Weights of a small GPT-style language model, trained from scratch on English Wikipedia: 8.88M parameters, learned positions.
MLP neurons of a small language model. Each row is named by its layer, matrix (up: input weights; down: output weights) and neuron, and shows model dimensions 80-175. Each number is 128 + 32 x the weight over its row's rms, rounded and kept within 0 to 255.
After each neuron's rows, "fires on" lists the tokens most often at its 100 highest values on Wikipedia text that the model never trained on.

L3.up909 [154 143 112 146 178 153  86  73 167 151 127 118 135  87 121  99 133 101 145 128 107 150  93 126 167 142 142 149 144 138  81 128 117  62 147  91  57 178 112 142 183 203 119 139 187 106 101 144 162  89  75 123  82 124 158  61 145 152 142  71 115 127  93  89 126 119 117 127 113 128 109 174 113 123 150 184 147 118 146 112 154 184  86  94 171 148  65 114 142  59 143 132 153 144 175 130]
L3.down909 [ 75  68 112 102 128  89 137 141 107 114 153 130  72 124 176 156 119 111 146 144 139 101 229 195 117 160 134  82 128 108 114 142  94 115 132 106 136 112 162 112 143 123  97  31 156  85 138 160 129 119 172  70 124 141  89 166 114 124 156 130 103 129 111  86 174 167 132 153  71 124 156 136 172  98  82 111 104 104  84 122 133 140  98 103 143 134 157  85 123 180 169  93  76 119 126 111]
fires on: "n", "y", "ar", "ish", "dy", "ough"

L3.up454 [130 118 142 152 131 170 143 111 125 110 136 129  73 145 131 183 169 111 198  94 173 135 132 133 184 164 163 110 159  95  76 109  96 116 120 152 142  80  64  99 114  98 150  80 118 136 131 142 177 166 127 125 116 125 167  91 116 113 106 123 127  74 142 147  90 184 137  86 129  90  75 115 113  99 146  76 179 150 104 111 145 116 128  56  99 152  84 137  86  93 179 109 116 101 166 175]
L3.down454 [118 106  57 138  88 143 189 172 118 139 150 147 162 109 122 121 156  99 167  91 126  86 139 109 105 118 115 107 102 118  99 139 115 134 101  98 100 141  80 125 171 149 155  94 181  91  91  80 106 159 152 191 126 171 200 181 115 143 124 146 133 145  65 115 160 107  90 124 135 147 114 114 110 137 141 105 158  73 120 148 142 130 102 118  61 156 168 121 148 124 111 159 143 163 126  72]
fires on: " ", " be", "at", " 1", "-"

L3.up759 [111 152  31  95 158 150  99 127 138 120 129 152 125 187  44 125  72 140 108  99 140 130 179 198 110 113 117 128 130 150 144 177 171 117 129  99 145  93 143 112 123 158 182 142 157 114 111 138  90 194 138 155 148 174 130 177 146 121 125 171 128  69 158 110  71 157 126 152 167 131  60 115  77 132 179 112 110 102 157  64 114 111 118 104 129 146 132 123 160 173 101 133 166 121 101 155]
L3.down759 [191 130 156 111 175  97 122 152 143  69 157 115  81  92 122 153 160 150 125 139 156 164 122 182 159 122 178  98 160 165 156 125 110 216  76 168 114 106 144 176  70 101 145 128  72  59 107 115  65 189 114 145 111 152 136 105 109 101 115 104 150  92 165 158 130 100 132  92 153 154 186 138 134 149 121 141 169 131 106 164 179 117 166  55 123 119 111 124 124 199 103 111 125 130 123 163]
fires on: "'", "ed", "ter", "-", "per", " Com"

L3.up917 [127  91  37 132 118 130 130 124 166 167 117 112 130 119 140 118  97 242 153 106  80 150  78 102 110 170 140  96 123 140  99 145  89 137 190 111  91 128 150  82 175 113 132 102 149 112 104  78 128  90  63 140 127 150  88 148 157 142 137 107 120 124 129 135 135 140  86 119 144 115  81 196 143 120  93 165 187 107  99 168 136 184 131 190 114  93 141 128  97 156 120 115 153 112 136 150]
L3.down917 [138 108 143  87  54 202 120 138 112 135 102 106 101 112 169 144 167 129 112 141 109  80 157 102 140 128  91 110 103 125  89 104  87 115 123  88 133 126 127 151 149 131  93  78 114 121  82 188 162 151 103 117 139 162 104 190 109  81 122 153 150 106 114 105 117 168  73 130 125 170 116 171 166  70 165 109 108 114 128 129 123 104 140 157 192  98  99 109 143 134 111 178 153 110 124 112]
fires on: ":", "ed", "do", "ta", "ing"

L5.up962 [162  79 159 131 126 165 117 115 131  72 100 171  79 165 111 203 170 153 140 177 161 163 116 152 125 123 173 109  80 125 184 163 133 161 184  96 101 131 134 159  89 132 123 137 112 136  90 155 134  94 166 128 128 160  78 139 128  95 109 105 120 104 111 186 111 168 182 123 128 103  99 132 157 106 104 180 169 106 144 150 133 145 101 125 156 181 157 142 147 141  99 101 169 127  80 138]
L5.down962 [ 93 162 152 187 128 119 105 139 142  61 162 151 170  99  79 115 105 130 106 133 131 148  63 153  99 160 141 119 114 101 141 154 199 109 177 117 108 130 131 108 169 103 174  89  87  72 150 121 156 120 171 110  89 102 183 152 137 136  87 153  94 148 101 119 146 105 108  84 167 178 125 140 138 115 150 145  74 140  59 110  95 122 152 161 146 111 137 148 107 121  74 103 171 161 167 145]
fires on: " ", " S", " Ja", " Mi", " se"

L5.up318 [148 155  70  74  93 121 141 150 130 186 133 126 186 130  81 114 135 145 163 127 136  98  90 118 113  75 116 101 123  97  91 134  46 135 130 150 144 156 132 139 156 101 143  89 154 177 118 123  57  92 183 105 161 115 117 109 118  89 113  79 137 141 142 140 100 125 101 157  99 147  85 150 170 105 107 102 167 107  72 117 131 120 186 124  59 138 136 160 118 118 110 167 176 136 122 126]
L5.down318 [126 145 150  87  67 163 143 131 102 109 164 150 116 145 120 148 132 155 139 135 181 171 174  95 133 159 176 109  75  91 184 165 178 161 165 128 121 131 130 128 126  91  95 115 112  61 139 164 185 155 124 162 133 170 127 176 137 189 145 173 134 100 142 113 151 113 108 110 119 122 214 109 132 108 129 122 124 137  99 116 119  93  90 129 156  90 102 107 188  57  90 142  97 160  89 124]
fires on: "ed", "ing", "d"

L3.up1002 [156 153  91  95 146 166 151  82 112 157 142 150  96 110 106 102 141 130 169 197 205  87 164 106 145 167 115 157 130 110 142 206 159 110 162 116 133 179 108 197 172 153 122 147  72  74 134 209 138 142 168 138 125 115  83 166 100 171 146  90 155 138  71 140 139 199 159 114 130 167  88 133 100 116  99 121 157 119 142 119 106 115 115  99 114 136 182 132 125  86 108  86 130 135 129  66]
L3.down1002 [123 135 131 189 112 115 100 156 130 141 120 161 143 142 190 133 139 114 144 134 128 191  40 130 157 101 134 119  92  93 140  98 130 162 114 149  75  93 126 113 103  50 131  80 162 128 125 104 151  83 131 119 108 135 185 134 137 128 109 181  78 101 169 111  64 205 139 143  73 127 106  92 120 125 158 142  79  87 149 102 153 138 132 181 163 153  54 123  91 121 136  79 107 114 135 134]
fires on: "re", "ce", "ut", "ver", "ine", "y"

L3.up68 [124 129  71 153 127 195 126 165 164 127 138 127 157 103 114 179 172 107 167 118 128 111  92 216 137 117 136  68 107  94 198 139  88 134  82 164 160 123 142 154 122 103  82 119 134 125 100 136 131  96 174 160  76 107  85 158 131 175 121 109 115 108 119 129 125 167 167 127 139 127  81 140 101 136 119  82 126 118 142 134 126  79 149 157  85 100 138 147 211 142 135 131 164 109 102 166]
L3.down68 [127 125  92 120 166 188 136 150 156  81 100 128 131 186  72 112 128 105 106 118 141 101  99 159 155 141  95 139 162  98 122 167  90  83 155 225  94 150  59 132 101 124 134 102 172 148 143 138 112 139 140 124 125 137 160  89 131 110 130 127 163 154  86 115 122 125  90 110  87 125 145  99 152 122  79 108 179 105 106 105 131 158 126 170 118 112 153 150 151 118 134 158 147 130 111  46]
fires on: "les", "ver", " as", "able", "day", "ally"

L3.up156 [ 78 119 119 109 175 156 136 186 170 156  86 125 102 179 165 144 126 144  96 148 135 116  98  76 103 148 123 175 166  88 104  96 116 135  90 109 129 175  89 171  94 154 138 141  77  93 105 156  65 114 136 103  94 111  84 151 127 152 113  97  69 100 113 132  66 117 106 124  98 143 143 104 100 122 164 160 173  84 167 162  55  98  96 145  99 137 158 155 161  98 110 119 100  77 223 122]
L3.down156 [ 99 140 120 129 165 163 171 128 158 155  99 107 176 174  58 115 139 138 162 104 103 115 133 132  93 149 127 172 107 144  97 128 125 118 180 169 111  96 112 127 124 138  95 184 109 162 151 105 167 115  97 127 130 174 164  86 140  80 138 130 164 255 137 134 148 117 110 149 127 133 127 154 146 148 104  79 104 158  95 138 136  72 130 149 118 116 143 109 130 106 163 110 155 153  97 100]
fires on: "ver", "k", "man", "ally", "ad", "in"

L3.up419 [108 149  97 144  95 150 100  72 112 168  56 129 143 123 182 128  76 118 128 114 130 128  69  78 126 113  80  97  97 148 117 135  78 154 127 134 109 101 112  96 114  95 112 125 172 120 134 112 153 164 146 125  44 112 122 176 164 117  80 185 127 143  93  42  58 128 117 146 124 166 111 213  83 129 137 137 135 198 118 158 139 107  68 120 168 174 168 157 149 168 148 123 183 139 144 112]
L3.down419 [ 80  56 160 133 127 108 114  85 107  59 135 134 139 126 162 182  94 102 125 144 100  96 162 143 119 145 141 149 130 123  99  93  88 151 130 138 147 111 135  76 159 133 165 125 177 117 123 165 130 104  89 134 150 114  58 142 127  97 179 112  94 123 164 168 146 144 122 127  35 150 192  53 126 117  46 103 129  72 121 122 166 111 165 134 132  78  69  93 148  30 152 107 127 114 136  96]
fires on: " of", " about", "ing", "ring", "y", "red"

L3.up350 [102 110 122 127 165 149 140 115 106  96 155 177 139 125   4 176 213 195  78 171 152  64 119 136 153 119 106  88 123 188 104 171  79 128  65 155 103 124 146  99 162 114 142 121 154 152 153 121 176 187 148 138  87 103 191  94  74  76  98 147 116 106 139  66 115 117 100  77 124 113 109 144 144 151  88  69 129  87 147 132 163 122  85  92 116 121 177 148 184 107 109 189 178  95 116 129]
L3.down350 [138 135 148 122 123 164  65 109  99 166 127 139 110 156 112 119 150 104 111 102 136 158 123 186 155 163 135 143 146 119 140  79 117 207 108 141  94 124 133  92 139 126 156 136 125 170  85 121 101  93  75  96 166 118 103 163 128 166 101  98 105 136 118 145 113 155 156 140 100  91 152 137 101 145 174 151 123 176 189 157 108 135 101 109  89 183 211 166 106  83 179 166 139 114 142 149]
fires on: "ro", "o", "n", "u", "r", "\""

L3.up173 [108  79 149  93 139 166 134 128 146 103 136  97 131 130 126  92 162 102 138 136 123 158 138 126  66 122 106 114 131 119 183 188 142 136 134 106 169 150 119 152 126 110 167 101 184 149  78 159  87 130 134  81 150 149  80 114 164 146 125 101  98 185 128  93 144  99 157 113 151 142  90 139 133 183 181 119  91 129 193 133 125 160 159 133 123 105  72 190 135 178 129 154 118 132 104 163]
L3.down173 [133 118 136 197  89 138  88  86  97 174 159 127  86 121 184 144 143 132  88 101 116 133 185 191 124 154 183 109 166 139 181 111 103  45 134 137 102  39 137 116  97 107 109 207 103 114 155 121 145 164 129 141 117 118 178 182 130 139  80 143 127 107 134 133  96 104 138 134 147 163 137 168 130 128 113 155 196 151 151 142 119  89 161 135 131 151 175  88 134 138 134 124  98 151 101 157]
fires on: "-", "in", "la", " Na", "ar"

L5.up569 [216 114 122  42 137 138 169 128 175  80 106 157 170 119 131 121 146  93 129  42 109 173 155 185 108 140 119 114 133 126 116 157 193 140 155 176 126 115 125 163  95  91 107  95 111 160 171 111  80  87 149 113 104 149 200 152 126 132 119 111  75 168 128 140 125 132 158  79  99 101 109  73 110  95 132 147  82  86 152  97 110 144 165 176 112 123 100 178  79 128  72 114 120  90 163 168]
L5.down569 [148 147 101 195 170 136 110 119  90 110 181 107  97 117  69 166 121 123  60 197 154 130 131 120 147 149 133 187  84 114 110 144  99 103 135  97 102 102 128 125 160 146 113  93 143 107 112 147 138 126 117 156 135 161 110 113 151 106 124 217 171  71 165 113 122 145  77 171 135 102 182 193 130 118  86 144 107 123 135  96 139 139 156 110 129 134 101 191 148 115  52 109 113 109 121 157]
fires on: "ill", "er", "y", "ar", "s"

L5.up506 [134 145  59  83  64 119 155  68 133 149 138  93 117 193 144 163  36 109  95 183 121 156 112 152  97  83 148 106 139  55 205 134 163 154 158 123 159 106 134 132 123 164 126 184 160  85 123  76 206 149 163 145 107  78  94  96 146 149 116 160  98  83 133 121 135  94 147 141 174 159 162  85 143 181 174 122  73 118 127 151 116 125 115 122 152 167 122 133 157 111  78 130 125 125 137 152]
L5.down506 [124 107 167 142 160 113 115 106 163 115 119 109 120 132 131 115 154 139 100 140 127  90 123 122 123 142 142 106 162 153 112  93  90 116 145 121 108 139 153  94 117 113  82 168 136 132  92 150  93 163  82 195 108 211 105 143 101 124 113 161 166 178 140 208 136 136 124 161 235 148 134 104 140 120 120 127  96 102  92 115  96 130 152 142 159 119 105 161 173 115 152 138 176 184  75 117]
fires on: "),", "ry", " served", "re", "ne"

L5.up892 [114 143 124  85 167 119 112 108 106 121 136 113 111 121  95 187 129 155  96 102 136 167 129 115 152  60  50 109 145 165 112 158 149  73 120 133 163 105 117 118 144 116 105 161 101 167 198 176  83 167 134 117 163 170 156 104 122 115 149 153 163 133 110 146 117 174 204 136 177  98 160 119  84 116 193 110 162 109 201 160 149 121  80 116 142 158 118 146 123 193 122 173  74 142 108 154]
L5.down892 [ 96 107 132 182  94 107 163 115 119 154 129  72 123 109 113 117 142 144  67 192 126 148 129 164 153 161 133 117 122 151 132 158 179 170 113 162 154 148 150 145 118 121 121 107 151 129 123 114  95 147 114 136  90 114 146 173 146  24 131 137 123 102 169 132 127  76  68  92  70 144  76 161 111 125 116  55 139 114 128 110 158 130 194 129 154 113 129  89  96  86 164 142 189 180 134 159]
fires on: "y", "ta", " as", " not", "l", " for"

L3.up287 [255  94 156 128 155 137 135 162 131 164  92 150 143 160 159 134 159 107 148 123 167 103 121 143 166 133  77 155 168 136 127 121 120 110 144 143  68 155 170 161 119  83 110 173 157  91 151 158 165 166  98 133 170 188 160 111 122 104 184 149 134 191 175 119  97 140 115 142 114 206  76 153 114  99 124 113 143  99  85 142 157 184 103 133 140 134 127 149 151 115 144 129 163 163 140 156]
L3.down287 [102  79 132 149 137 150 147  91  86 102 122 161 163  85 125 159 101 194 185 195 104 170  23 101 144 118 160 129 127  96 157 140 117 158 127  95 157 126 124 108  69 131  81 120 134  99 108 135  95  82  83 122  74 162 181 144 156 108 149 184 128 122 145 134 176 120 107 187  86  80  66 140 112  96 149 140 167 164  92 108 116 157 196 149 158  94 153 105 131 111 134 174 143 164 149 182]
fires on: "\n", " |", " ", "\""

L3.up811 [123 148 110 161 151  85 137  99 117 131 146 113  75 121 138 152  93 115 173 107 155 121 101 113 117 105 152 120 117 111 117 156 119 130 156  74 127 144 117 115 138 145  88 112  74 118 156 165 104 150 121 161 122 140 219 124 104 118 135 125 154 102  54 138 157 143 116  75  93  82  72  78 107 124 166 172 120 162 219  84 119 147 112  75  67 104 154 188 177 116  82 161  91  98 133 130]
L3.down811 [ 78 139 124 139  96 136 171 128 129 157  86 139 149 128 102 113 146 150 151 139 152 153 163 130 106 140 150 153 142 110 181  61 164 114 119 168  94 113 156 146  99 116 163 118 136  84 137  97 118  85 141 147 151 155 112 189 177 141 156  60 148 133 120 157 179  92 120 154 133 166 147 107 198 190 150  66 101 167  70 123 103 215 111 179 181  78 116 145  91 120  97 113 112  97  43  99]
fires on: ".", "ri", " Ra", "or", "i", "y"

L3.up683 [139 146 118  71 172 138 154 112 147 116 117 217 145 114 148 201  96 140 154 133 163 124  94 104  82 128 156  61 158 132 192 157 176 125 117 147 168 165 126 153 160  98 166 123 137 123 188 114 121 132 116 140 107 181 184  99 161  65 120 141 124 161 111 120  95 137  71 106 106 150 118 153 100 145 124 103 142 104 185  91 110 175 150 118 101  93 124 110 125 113 137 146 101  65  93 160]
L3.down683 [112 152 113 173 139 156 114 101  74 137  98  85 147 213 115 166  98 169 118 165  97 125 111  89 167 135 151 148 141 159  97 101  85 101 154 127 103 100 121 158 148 146 115 144  67  99 167 125 153 167 115 172 165 162 182 130 148 157 143 138 152 137 169 141 106  87 166 195 176 124  96 153 131 157 135 117  90 141 121  95 181  91 152 125 136 113 133 109 172 208 111 125 164  95 158  98]
fires on: "n", "y", "in", "ran", "ar"

L3.up988 [140 102 132 109 181 168 185 164 125 121 160 134  94 148 115 155  99 156 154 251 115 116 167 128 132 131 124 201 107  97 107 135 113 148 121 131 121 165  90 119 165 107 151 128 115  77 120 101 170 124  90 149 135 164 120 159 165 169  91 122  86 117 140 130 139 200 114  92 165 169 159 140 131 161 108 117 131 159  74 116 135 188 124  97  95 156 181 175 126  46 162  90 142 137 110  86]
L3.down988 [116 160 181  84 142 153 108  94 122 160 101 152  83 138 202 118 116  52 137  71  91 139  87 168 110 120 149 127  83 111  97  92 107 100 118 129 151 100 139 131  82 140 144 172 161 136 111 132 132 176 180 146 161 106 102 140 123 191 144 117 129  55 132 153 135 124 123 109 116  93 186 113  88  98 131  60 146 187 140 154 102  42 142 113 118 112 108 145  83  65 206 143 103  84 156 142]
fires on: "re", "ol", "n", "off", "ce", "ver"

L5.up542 [148 186  66 145  45  65 187  94  80 167 135  82 172 167  56 189 105 144  97 123 158 117 156 113 148 125 131  98 169 116  82 131 130 115 101 135  89 148 165 104 121 154 107 172  75 162 151 123 173 146 125 161 146 156 132 122 125 104 161 131 123 145 162 132 121 147 168 147 170  98 102 158 186 103 139  96 154  88 115  83 148  87 128  87 150 145 186 178 103 108 145 138 175 148 113 132]
L5.down542 [129 142 122 175 162 139  66 194 116  61  94  76 122  94 145 138 104 182 134 167 156 189 129 190 143 113 115 156 149  84  66  76 155 102 119  91 145 140 131  96 192 111 170 142 122  49 155  76 145 153 159  80 145 127 134 143 115  66 144 150 119 139 173 103  96  88 132  61 119 100 126 101  81 155  90 164 129 165 126  97 140  96 139 134 147  58 154 132 130  78 164 164 148 174 103 154]
fires on: "l", " |", "c", "y"

L3.up117 [134 127 120 141 132  75  84 130 155 108 162 127 169 114 145 147 144  88 140 167 134 105  78 140 146 118 206  74  98 156 130 139 114 131 215 117 166  82 130  55  97 175  82 117  92  21 199 151 114 103  84 116 141 107 146 205 146 109 111 129  98 115  89 139 101 112 157 169 146 142 120 145  60 110 171 116 111 114 124 117 159 104 130 168  90 160 104 136 137  92  36 164 131 131 179 138]
L3.down117 [126 110 160 116  90 103 145 117 168 106 127 137 129  91 108 112  98 144 143 110 187 123 155 140 128 149 128 149 172 121 136 143 158 157 159 104 136 180 143 118 134 129 127 130 176 174 147  75 170 132 146 125 128 121 147 120 154 133 172  80  93 182 133 182 126 124 153 171  92 171  95  65 141 152 155 172 131 123 152  79  84 180 109 105  87 110 159 110 132 130 106 115 138 103 133 116]
fires on: "ri", "y", "il", "um", "der", "el"

L5.up609 [155  69 141 170 151 148 136 132 169 127 101 121 131 168 120 112 150 129 166 149 115 111 139 102  81 118 121  99 139 109 160 190 155 128 103 131 176  87  82 129 149 169 175 133 123 164 120 104  70 161 120  68 119 111 149 101  58 130 154  99  93 128  69  94 118 110  81 135 111 129 136 141 171 205 110 123 129 113 140  99 140 148 141  95 103 101 158  82 105  98  94 190 159 103 130 131]
L5.down609 [108 240 140 103 110 121  88 110 117 136 120  50 146 109  82 155 124 127 147 195 137 145 129  94  98 142 152 114 115 107 143 158  66 139 145 101 137 165 168 129 138 147  90 174 117  96 106  98 187 146 158 138 159 160  86 175 132 164 160 120  91 150 137 139 162 152  91 152  57 121 107 144  76 128  70 164  73 126 147 145 170 151 187  73 110 147 119  83 157 117  99 165 110 151 108 161]
fires on: " in", " ", " of", "-", "\n", "ing"

L5.up854 [129 135  83 126 144 156 172 107 116 160 103 128  99 149 199 161 142  35 124 173  87 150 138 112 152 167  94 118  88  76 141 116 122 157 139  63 129 176 102  84 130 100 124 152  77 151 112 120  99  97 132 125 132 182 126 106 127 144 123 148 117 126 144 124 154 125 100 132 157 104 131 165  82 132 187 189 159 197  52 161 174 107 189 153 164 159 122  40 144 115 150 138 159 108 131  89]
L5.down854 [120 137 169 130 128  98  89 139 107  80 158 129 119 131 108 143 140 152 116 135 143 119 168 162 154 136 116 140 136 126 154 106 123 140 144 147 156 133 133 173 104 123 159 171 203 159 186 172  88 150 104 180 163  63 103 205 121 102 147 125 220 125 129 147  84 152 201 123 157 153 116 156 202 104 162 138 155  79 155 115  89  53 157 105 127 178 116 163 189  87 115 147 128  54  91 120]
fires on: "c", "s", "th", "iz", "ing", "us"

L3.up998 [108  98  85 163 154 146 111  74 153 172 147 106 110 154 160 141 137 163  91 113 112 155  76  85 137 155 160 116 155 139 196 137 136 117 107 116 148 149 104  89 118 124  98  40 149 119 159 108 100 190 161  99 115  96  99 146  64 146 118 101  73 139  69 114 143 137 160  82  91 119  99 143 149 130  85 103 111  98 147 179 140  92 179 139 157  94 129  78 115  90 148  90 159 140 176 127]
L3.down998 [131 150 133 100 114  63 185  77 115  88 116 116 116 116 132 127  76  97 165 104 119 102 109 140 115 113 109  90 112 147 101 158 112 163 174 158 175 155 150 115 140 144 152 199  83 155 131 141 128 142  86 174 157 166 148 159 151 135 109 149 157 148 151 140 100 133 106  85 153 129 130 134 107 129  46 133 117 106  96 145 166 136 123 107 141 114 110 139 153 112  97 153 159  49 155 136]
fires on: " of", "ing", "aged"

L5.up581 [ 99 131 141  95 104 125 128 142 164 135 116 114 145 102 192 184 142 160  98 114 159 135  83 101  56 128 159  74 160 152 127 169 125  85 125 139 130 147 149  92 200  77 101 195 136  85 151  53 167 136 143 130 125 159 106  89 175 112  61  87 105  80 100 118 117 100 115  98 169 111 108 182 141 168 124 139 188 124 141 140 145 136 145 190 135  86 154 120 117 140 181 122 156 167 115 126]
L5.down581 [122 161 154 152 127 201 140  95 117 122 146 161 126 106 138 126  65 123 174 137 166 122 147 138 125 157 121 109 126 152  87 131 164 165  86 177 145 125 186 120 102 163 126 113 204  83 132 155 132 120 159 116 176 106 147 123 104 163 134 130 129 121 101 150  89 168 138 164 135 107 152 161 165  61  94 103  59  84 122 134 134 115 151  91 121 127 136 156 121 138  60 126 123 132  89  41]
fires on: "ing", "ri", "ed", "le", " an", "ion"

L3.up119 [ 67 171 147 140 169 169 110 101 132 125 118 143 195 118  50  87 159 105  59  87 153 112 207 151  98  86 122 115  85  99 133 150 149 150 107 110 181 213 120  76 105 139 116 107 111 130  97 130 143 115 195 104 111 131 189  83  57 128 170 137 158 106 102 122 152 135 123 188  94 140 141 132 108 190 135 156 154 138 148 130  71 142 102 105 136 157  97  75 152 165 134 191 170 118 162 123]
L3.down119 [139 135  90  96 119  75 124 143 102 126 133 106  99 130 140  59 204 124  63 110 123 127 102 165 144 155  93 214 112 157 114 110 138 161 113 107 110 139 165 107 166 142 165 176 141 118 147 149 154 106 151 152 140 172 133 109 129 116 138 144 105  76  87  92  93 214 125  73  31 103 153 116 134 112 130 144 159 136 134 131 196 168 160  89 159 157 111 153 114 130 179 148 125 155 104 134]
fires on: " pro", " Pro", "ro"

L5.up681 [116 111 134  98 171 196 142  88 193 146 107 148 193 169  39 131 112 143 184 100 245  89 107 185  61  98 139  98 165 133 177 177 170  92 116 154 135 139 126 104 106 139 106 164  87 158  80 125 142 170  85 109 180 170 109 126  42 115 135 103 105 118 133 107 105 104 126  90 114  87 117 157  97 149  91 128 157 140 163 129 129 150 130 115 127 162 132 124 122 125  91 206 138 105 125 222]
L5.down681 [ 85 129 115 178 111 102  70 129 145 164 165  10 131 122 120 126 156 167 102 139 177  84 149 130 124 184 145 173 126 233 136 126 161  98 170 165 139 151 131 139 114  98  96 148 120 150 146  94 100 111 106 171 127 129 115 117 122 157  74 129 109  90 194 117  94 145  91  76 122  89 137 112 120 162 138 126 169 115 189 125 128  89 164 109 145 165 152 116 114 156 144 122  73 106 106 145]
fires on: " is", " was", "ly", "ter", "ed", "now"

L5.up111 [184 108 130 120 106 136 105 109 114 103  97 145 108 178 182 164 113 104 233 124  66 131 145 157 119 136 119  89 118 149 179 106 184 132 143 126  95  54  84 118 142 157 133 169 118 130 100 138  98 168 160  99 149 109  79  99 144 132 104 129  73 154 154 119 134 114 136 168 181 107 137 115 183 111 105 146  84 127  92 154 150 128 112 139 125 107 115 120 177 129 162 151 130  73  65  81]
L5.down111 [109 153 137 139 160 104 100 137 164 138 162 137 152 154 170  83 165 164  87 156 162 109 153  74 123  88 115 150 137 163 136 140  96 115 115  74 165 158 175 128 139  86 212 148 111  90 107 209  76 155 161 139 139 187 164 144 137 169 125 180  92  76 100 121  65 145 146 130  91 169 147 202 114 129  85 165 161 161 104 125 132 138  98  82 131 132  65 128 135 103 124  70 154 207 147 164]
fires on: "n", " N", "N", "re", "le"

L5.up766 [149 154 103 112 126 102 151  32 106 179 153 107 134  75 159 152 163 112 142 138  94 123 126 164 210 139 138 133 132 139 138 116 108 144 120 122 169  60 169  71 210 159 112 103 167 172 117  96 124 139 119 128 116 167 116 136 114 170 101 108  96 164 120 122 140 121  66  63 129 166 157 149 137 165 157 149 104  95 131  43  94 136 111  77 176 154 155  98 147 118  86 140 120 135  80 178]
L5.down766 [174 143 115 148 114  94  97 144 111  97 145 109 112 106 131 133 163 145  84 163 160 153 137 115  72 129 103 148 130 115  62 130 148  83 153 139 177 152  96 161 131 118  78 111 140 136 158 178  91  97 156 109  39  96 106  73  94  58 139 103  86 150  71 152 228 150 116 196  78 108 189 167 153  99 116 173 151 153 107 156 122 124 135  95  46 111 157 125  92 124 123  96 113 148  92 114]
fires on: "ish", "ill", "ress", "sh", "n", "le"

L5.up437 [122 132  90  77 152 105 164 147 142 141 166  81 162 130 153 130 182  63 138 105 109 105 177 154 170 139 127 110 115 133 164 135  94  98 177 132 180 159 138 132 115 137 102 151 128 126 159 129 166 122 100 155 134  88  76 179 151 103 124 149 161 123 132 121 224 153 166 121 142 155  96 100  83 108 130  66 152 158 118 133  79  85 100 194 136  96 129 124 100 101 138 164 124 117 114 123]
L5.down437 [146 153  69  95 161 141 138 110 127 120 172 126 129 131 114 133 125 145 109 111 113 125 108  53 149 196 148 125 134 128  61 178 115  65 117 141 138  95  51  99 131 139 168 157 152 129 163 153 118 189 137 213  95 110 155 152 102 112 114 141 124  71 105 143 138 131  95 108 214 161 116  92 134 160 151 180 126 127 166 128 163 128  62  66 146  65 146 171 127 123 116 124 125 135 114 109]
fires on: "b", "ba", "c", "ce", "ch", "ab"

L5.up894 [108  79 158 206 138 115 117 129 141 114  83 162  92 110 140 206 142 154 134 129 122 138 158 139 106 163 155  97 118  77  99  96 138 132 120 161  92 102  63 162 179 141 124 153 130 108 123  59 104 122 105 152 103 119  77 102 177  88  98  92  87 154 132  90 144 112  86  92 112 160 108 146  71 135 164 115  87 105 132 157  87 196 115 154 124  52 170 116  98 159  90 166 159 169  72 171]
L5.down894 [ 98  93 105  85 136 157 124 132  55 130 145 135 149 145 171 139 139 132  88 161 131 140  40  96 147 105 149 132 162 181 104 115 112 135 116 174 168 146 176 133 123  86 164 122 109 103  52 157  92 188 134 135 118 159 102 150 105  97 145 157 152 111 118 141 134 242 147 144 143  77 112  76 144 129 139  93 117 168 122 119 122 150 124 139  91 137  99 157 141 111 157 113 163 187 143 128]
fires on: "st", "re", "n", "ter", "N", "li"

L3.up5 [112 127 117 109 153  95 110  86  52 123  76 133 172 103  63 154 133 160 103 178  90  81 160 169 167  96 132 161 130  95  86  68 107 120 137 110 160 127 113 106 111  86 105 119 125 178  58 132  88  79 181 121 119 122 172  87 127 133 125 119 128 128 159 165 204 102 128  93 126  92  68 126 144 179 139 172 145 121 120 151 125  76  53 106 149 132 115 116 111 103  91 130 157 140 109 140]
L3.down5 [143 140 107  90  68  59  97  98 151 169 138 129  55 143 151 112 100 120 122 166 159 144 181 114 114 113  85 154 147 121 119  59 126 108 122 131 152 150 155 141 103 119 123 141 141 130 212  66  95 139  79 130 134  77 126 124  90 157 131 118 153 127 135 132 108 140 146 131 140 163 182 151 119 118 130  36 168 143 113  95  92 123 207 103 147 205 231 116 134 124 164 134 107 137 121 126]
fires on: "s", "c", "duc", "it", "d"